From a checkpoint of a small transformer trained on Wikipedia.
Size: 21 layers, width 160.
Architecture: RMSNorm before each block, rotary positions, biases on query, key and value, tied embeddings.
Training: a variant of Muon for these matrices, 6598 steps.
MLP neurons of a small language model. Each row is named by its layer, matrix (down: output weights) and neuron, and shows model dimensions 0-95. Each number is 128 + 32 x the weight over its row's rms, rounded and kept within 0 to 255. Numbers have three digits each. A neuron's up and down rows have the sign that makes its largest values positive.
After each neuron's rows, "fires before" lists the tokens most often just after its 100 highest values on Wikipedia text that the model never trained on. A number after a token or word is its count.

L5.down1:127136102080119170101124125111161133147127114116178141172176130180116090173174155150103151128066152078132157153122077170179201143127175108108147107143085123097140112179121109132167134138115121178163141125127130131132161099047104141082118098194142162179062149158063142164170143138142165098
fires before: "ation" 10, "al" 10, "t" 8, "ach" 8, "ish" 7, "is" 7

L2.down309:122119124114167148149142118178143124145144117188165075189102126124130129113097033122129179102091075175156158156147146114101074089131174201134178136165075122136171146140124135144129137117104132054174097145157117104101141123064082100140073144106167081125167123157143165161068156016104096137
fires before: " the" 27, "ed" 18, " a" 7, "ing" 7, "ed," 5

L5.down187:133126153068098137127117203126077142156174171115049100164080177106161137099069070138186119164140138096183079104144112173134112098172114151128087122133137115147100211106146130182151179091175087204088115061107130119099061133114083110134152126105149139147163117133177130065162130118060114096
fires before: "\n" 19, "ad" 11, " The" 8, "b" 7, " In" 7, "ck" 7

L12.down213:144108132120095117109129146098118105190098094135079030156103156128135140118114185170097129156154095173181139126146125108157099129206143134111143133108105124174168184091090129135154108139149089127099144183097133150157087187121097060147137182135112086125154110060153175102127092128139123149
fires before: "ion" 23, "ional" 15, "ive" 14, "or" 8

L5.down241:107158161147175119145114104104113043186175110130090117157144155104241135146135106174148131064165068159108156137129158105123109131151132083053076098114132116133162121107117145132111127103162201134130130200121127126152025138182126105074090141116163117129148116148168104207091130119111151059
fires before: "ad" 27, "duction" 9, "ther" 8, "duc" 7, "fess" 5

L12.down214:151122118137115088148150096146126163152161148168150134152148158123120183150089141154123058032098101071149118150169127154116092160135080117103128162141148101152137156102081162115114114134148195137122122133175143118114140069171120224158139126062119078133134187138141162213067107174148082107
fires before: "ing" 27, "an" 9, "b" 6, "ond" 5, "ans" 4

L13.down86:110167098174150062168145150134167212153131128125119082126173113100125110155201098124130146167079153120186119092123103093134125159169134144136193162162129129113192161124157112126159136150102092139207155157193127198126140140109162118185151172126176091147127103179153075105118091198099095120
fires before: "\n" 41, "are" 7, "el" 5, "or" 4

L2.down389:116138133120168092174190078123084160134157114132142178151134109126101156099233097152123165137214170131089093107168165163159104097111145155077164099127077107104145117092188153162093118133163102145157147074111118125121102077113079148130112109093105151115164109112157107123155087154144102144
fires before: " |" 30, "5" 12, "9" 11, "4" 10, "1" 6, "2" 5

L3.down151:114098103123136070100112090108060145130202126143132144153105090165122093162101122153048136107103194186140104074098104118159172169109114135186194162143156135083103133139126176202116116133175126163149088088149115137068083166140114171134146138101109121095150072104157111120112124117077122105
fires before: "ad" 11, "ore" 10, "ored" 8, "or" 7, "b" 7, "ck" 7

L17.down71:111155078147132128106118167144133121145174113118078167187106144154160151149108153137067177133151109086130184112086167133155139155163114078138155086142146099144107100154170132112144125152076114073156112120151055108121153100156133044127084102175181110137155127081130124187170129103114119191
fires before: "ed" 19, "it" 11, "ast" 8, "ad" 8, "=" 4

L16.down440:121145120168159145141113162052182161198159125134089129124124099122068144137137106168150180092136154113133132095106152173207108142108174135093135125089167142156178127152169145107132116126163063086140151127159143094134127127160134064155101152110078149175115126152107107151108125125128131072
fires before: "e," 22, "ing" 11, "es." 8, "es," 5, "es" 5, "h" 4

L12.down116:123167153155092140107143156133150146142115109168099081075085101107136093099169151064108062160127125178175175102103094096128164139138113087101111143130113105130156133142145117107097078186114192134125138076131125127143107122147165136087128105180102113132145207168119101131107164104114072153
fires before: " |" 28, ";" 8, "th" 7, "al" 7, " in" 5

L10.down21:118136112164087103117144094137064061165145046085149138121138136101130137151123118216117129172079118050184159083095081089108116156119186117120148105106076138118114115111108150116141088120163202116149145045136100089115189132082145136106152093108171121113074145129174174093093099109154159115
fires before: "al" 15, "ation" 15, "ian" 15, "ia" 10, "als" 5

L17.down335:127132149104163168061167155061130149088087138129168101120189116116138155168086127085161145096075132112107096101161199141149126053133112131129198123127185135069137156104102136144132124180139119129147141151158130140124121170147127145171128096113107098152125127119148091061076104104091111102
fires before: "ed" 26, "es" 15, "e" 5, "ing" 4, "ated" 4, "s" 4

L3.down49:154103157122144151153122160104173172171137143164134147152155048104103125113142016126094110085157105179134147089080093122094149119130162159143153151099082126113127144067148104111133165042132114176111097074107137089136149155122148136161136129127139174153091110112201114141090084194151132134
fires before: " |" 78, ".0" 11

L16.down143:144085091149073103182127132119116114150081131079122112098093159105100082151107131170080110124091156063104127142112086181119124113094130143110132131092117116150152081114141098099120096103133149166147145128121100111188136127119155040123182095143149115156117080177150108141140138165158131093
fires before: "-" 78, "\n" 10

L4.down279:150126112144083123137103162114094140164210144089100106149060108026133147129205089132138131082146099111100115088096167099134127128115156159074168100117110098115136125168129090089136112111111167122157129133089137115118126151148144163171058119079185185126134135125143093076153086105053102157
fires before: "\n" 30, " The" 18, " In" 13, " It" 4, " He" 4

L16.down376:071133133109164168099055136161148100088102137175120180141138154139138115104153130149192145107098148162173100143118101129108100097122130125163104114095104150155145118215163124137134165142192167111127083129126103108111152094197152139083119095095142177123154114061111086120113133086159145113
fires before: ":" 61, " N" 5, " the" 5

L16.down168:140146205149154141157132211093142108131166099070142128107189161148100117218106097093158123135132147132154121128091055154138131129126123118123090085115157158188146154098132179120114107122166146118128144072167092115100113069201061073116097098116139123130137155156083126126089084094123100110
fires before: "wn" 19, "ad" 18, "ther" 13, "te" 8

L2.down267:121153169123175182150101166143129171128114140144188075151065090138117091099161104103113145140079073098083159118093113129113106168086114167165138125109076135103160082116100146099136149128203142119055157169133120115154123085153099150201084174159106141104112118145120124132118134190128106107
fires before: "chn" 16, "levision" 12, "xt" 12, "x" 8, "le" 7, "leg" 5

L2.down419:085081134171163163138143098125196138099123093076153140161086121162062148067122120083134135160098046152123124134163109119120150100119073208095153134122135135163106120140160109128126103140050117147069142114143158143110158145124092123084155099161120156116097161211088070155107197097118102140
fires before: " he" 17, " the" 14, " it" 8, " they" 7, " she" 4, " was" 4

L2.down25:112127092129132121109140101157139077086072177131176108099118143106181156056164162160089164157158087152160134118084122128136177188143120107168170132095151071157179086128141112116055127145141131123161145090110136093197119064113166096076103120114115155103111167110137145183108056124171081138
fires before: "9" 20, "5" 12, "7" 11, "8" 9, "6," 6, "202" 5

L13.down400:119183120073112111139089068144131174072087157131088094123101162073139140134160090081113155138130074113078096089129096155117166110155102076146119135095084162102140143195178146103130132186120094120089128101085153125115194089092123109110099118184116138093028142143128137129147098139145090104
fires before: "\n" 100

L5.down56:122162220135112136135110143090126156219146095146148121142119166133130172134156076096118160098095065108099163077126142131130059103124150128096096178139120101127181120020129124133115118130183179188150059091106108130122144152104126204110165138144090115157137136106181155145169064153127114124
fires before: " |" 27, "an" 10, "et" 9, "x" 7, "ach" 6

L4.down353:063166125187180078195166136149125105121116069114075129097105111120120153117150081137105128113150152129082110138152128176136152178093101149115149141137070120130061137172097142135091083123205085145171118113124073155133060141132055093153086131119144132178160147152116174143153163110155095078
fires before: " |" 32, "1" 6, "4" 6, "5" 5, "," 5, "2" 5

L2.down165:129109177141100099051101126183088130160146073136123102092140175149210112099128116129095131120160082111164099116116130101133109094209098167146143128114159130146153100119188165102115051188142114108093109047088116117132163091103155157136124135100111183091173124131159090164176145189086109152
fires before: "\n" 74, "D" 4

L3.down330:156159146144083090164097049181109136133140090177142100118151186156118136120125122088121111143089157120128132107165162111169145110108136133130128078030114087213136134149150128109142205122089097134070090154150154077131098116111169092063096129152131136200116136122132106122109147077140143121
fires before: " |" 27, "%" 19, ";" 5, "5" 5

L2.down392:138111112130113148147147147106052147125133133113121187187095095120129106114165079146155087123135088146072140117111107152116103136154146093121110173129159094104160104098096140035109133126162123133187057141148164127109143125110117159072116115168124073159133074157089121143206095102145142125
fires before: "ious" 15, "t" 10, "vel" 9, "ried" 8, "arn" 8

L3.down139:084136097152122170115196123057117171196096109103144110095104152121127170167200086135137094132110123094150131184121198124100106160076150153148158168102142132114146135176112115113132134114108115127110164122060079147123112105176114105119091072114110121149153102161145102121175135159068161186
fires before: "ust" 17, "ependent" 14, "ivid" 11, "ese" 9, "ian" 5

L18.down122:145093146093164147073111129168076090112114140109098146133105088051134136095173097102136099099144130134189133085122151132113115149131084105079131104118106167143111137104111162155116058122138131075092075155108136149165166140150118124131132099134105113131142121117114039180132162076149149108
fires before: " |" 64, ":" 5

L17.down12:143109140149130161165071063130139170117118108094117191157158131110122167151081124160133079157174155124131146133122165079125105119108112141116128050095123150152172123074128054093117104161168148137073207100102083110082175145075093164148119110126084096142137132153099143148061161071122132163
fires before: "ed" 26, "ing" 13, "es" 10, "mer" 8, "b" 5

L2.down135:138128117112084147087106120058098158134073171077184095104045089115166094146165131126139128173177098136154175126100112104121094085091098112133137153158183172111147101098087124114091099125115121171116115140104051136094166145146170143149141126149094074122129152140171167117141150127082196104
fires before: "ust" 17, "ependent" 14, "ivid" 11, "ri" 6, "ion" 6

L17.down172:133156136137113159143118139187151078125165141125133167137097191142104135129131143119136077164107142031115069167132085083156126149113142061138112130162140140164121166095088106157209120171110093149146074143196129149038120038127146113107190147138135110112131095085126104147152084145106083132
fires before: "s" 24, "s," 13, "s." 13, "ic" 5

L18.down214:161164083114127170092142118136125090129155119105115111151113179161156092123128163130114189172112085087157161147106154127093100113145137144163106137098139063152107161136065123191197180107139177156134139097126076148087156123142117084049135135083143072147068147088146131142141133128126063142
fires before: "ed" 40, "hed" 6, "s" 5

L12.down225:105104127109166120098153075139113123125132097104096124103144132115088125230154129135130129163104118112139122110197157085099117093117101137097166093085099136130147166165093171163055118163128118171125152095100083131143094140110112145092111128170139076160143121073103106108120141151120141095
fires before: "and" 15, "it" 15, "ission" 12, "on" 7, "es" 4, "ed" 4

L5.down288:152079138134169126131130132165157122098119164171086113153110117134120130110143125094156156115092089144120084179120081175094107127175134163192174165160142131123120090111106079156088142107137160146082141123098187144078116128155079170129133140118097075135100058120095093120176154068180135126
fires before: " he" 16, " the" 12, " they" 7, " it" 7, "ak" 6, " she" 4

L17.down393:062128215124160188105136110126148106124055162131160127132134123132167152110107146093115106114166132112169149190166129116119147099119174201091128133082139145152133141141032154116051132189135193121121157170132124118226123102136097154124126101076133097126126117143073086157087138137123152125
fires before: "ed" 14, "es" 13, "e" 9, "b" 8, "ive" 7, "ing" 4

L3.down40:134150138151141155140096112117111133131159140099086166099098155133109155103149129147090110115080133149158171094118147153169125150190127096170139106087151120131105105114113125089149152073081111127129119152123092144116162118153122127060128116114102104155169136157098186078076137086184183153
fires before: "vel" 12, "t" 10, "arn" 8, "g" 8, "aving" 7, "ague" 7

L15.down374:093142071066141146128114142125106113151062200172081127133129186108118085146114107077102105102153109103106130152217084131084148121162130128102083081113115102129080063133089096156133116115127106139100146176135177116145124158145113114158182109158114088166147185095144149155109179159128139138
fires before: "\n" 37, "The" 16, "S" 6, "A" 6

L9.down83:129106164196112140116157127128127107128119072118163087166133079158161186160144129153104113143178098166122138119098089093140180149133128168110171139137159134108117063115137108137166097156107146117115077124119141101161100109187104112109140162100152193145165075130155122078089161096121087093
fires before: "ad" 14, "b" 13, "ther" 12, "wn" 11, "os" 5

L18.down32:129110144184132137089079122166116133184160147061129123078146111143088124129176111122081178154111100116137154143144068098162121125164110142162127129108126074099100108157104127138175170057145177128120092153155082158132178134057110164059078137082104081158182170130222151120123130118127096123
fires before: " |" 39, ":" 10, "an" 6

L10.down384:178177122094115112107156153139144141144117172123116059109115107172121197110122121145120126189148126085189146097089137127121112094075210120167086133120140167103124156152102121164216090137141171092131152088096122124129166100134156067183138172096105147124164132148092131043128114095166175076
fires before: "\n" 25, " 0" 14, " 2" 8, "al" 7, "als" 7, " 1" 6

L17.down160:123116081100133156165153117151087121155162186099086135115078177066127149148080211083067116132096066110153125128164112167153150111101147119098108130165098172148138155132111163175102111127130079124152083100111143208085108142122125099062108150110145115127114161072115121115129138109120052135
fires before: "es" 15, "s." 10, "als" 8, "s," 7, "s" 6, "hes" 4

L3.down159:148174161168174129108115123142164132152120147123111130089116115036096112092121156102158135095093112140167097113098109130177071104074167148138138178147073078132180159090128101131144076138133174142172074144124144110144113059124101090094141121137145111096154076116194121113168135095179164105
fires before: "al" 17, "als" 13, "ing" 9, "ers" 6, "ec" 6, "es" 5

L2.down102:116095125103119105104095070151141102252152113080147092094063151096137153159142112112128155084143116137139147134122092164096152091174114115072187171125075054141135155114080066134062127142075092119147147133160146172124076133150118108162139097094178124157113212158123152159146110078142092092
fires before: " |" 29, "ion" 8, "pt" 8, "im" 7, "or" 6, "." 5

L16.down246:118101124103132140117154076094144122087098084065085143130123164113100142105153143148119151085156117105100102082073094097086102150150079133122162159099153175120123127165126080144129113148136100073187103160157140106131184127175136116111106094166132117101167162138074099151160095148142062111
fires before: " |" 38, " 0" 9, "8" 8, "3" 5, "1" 4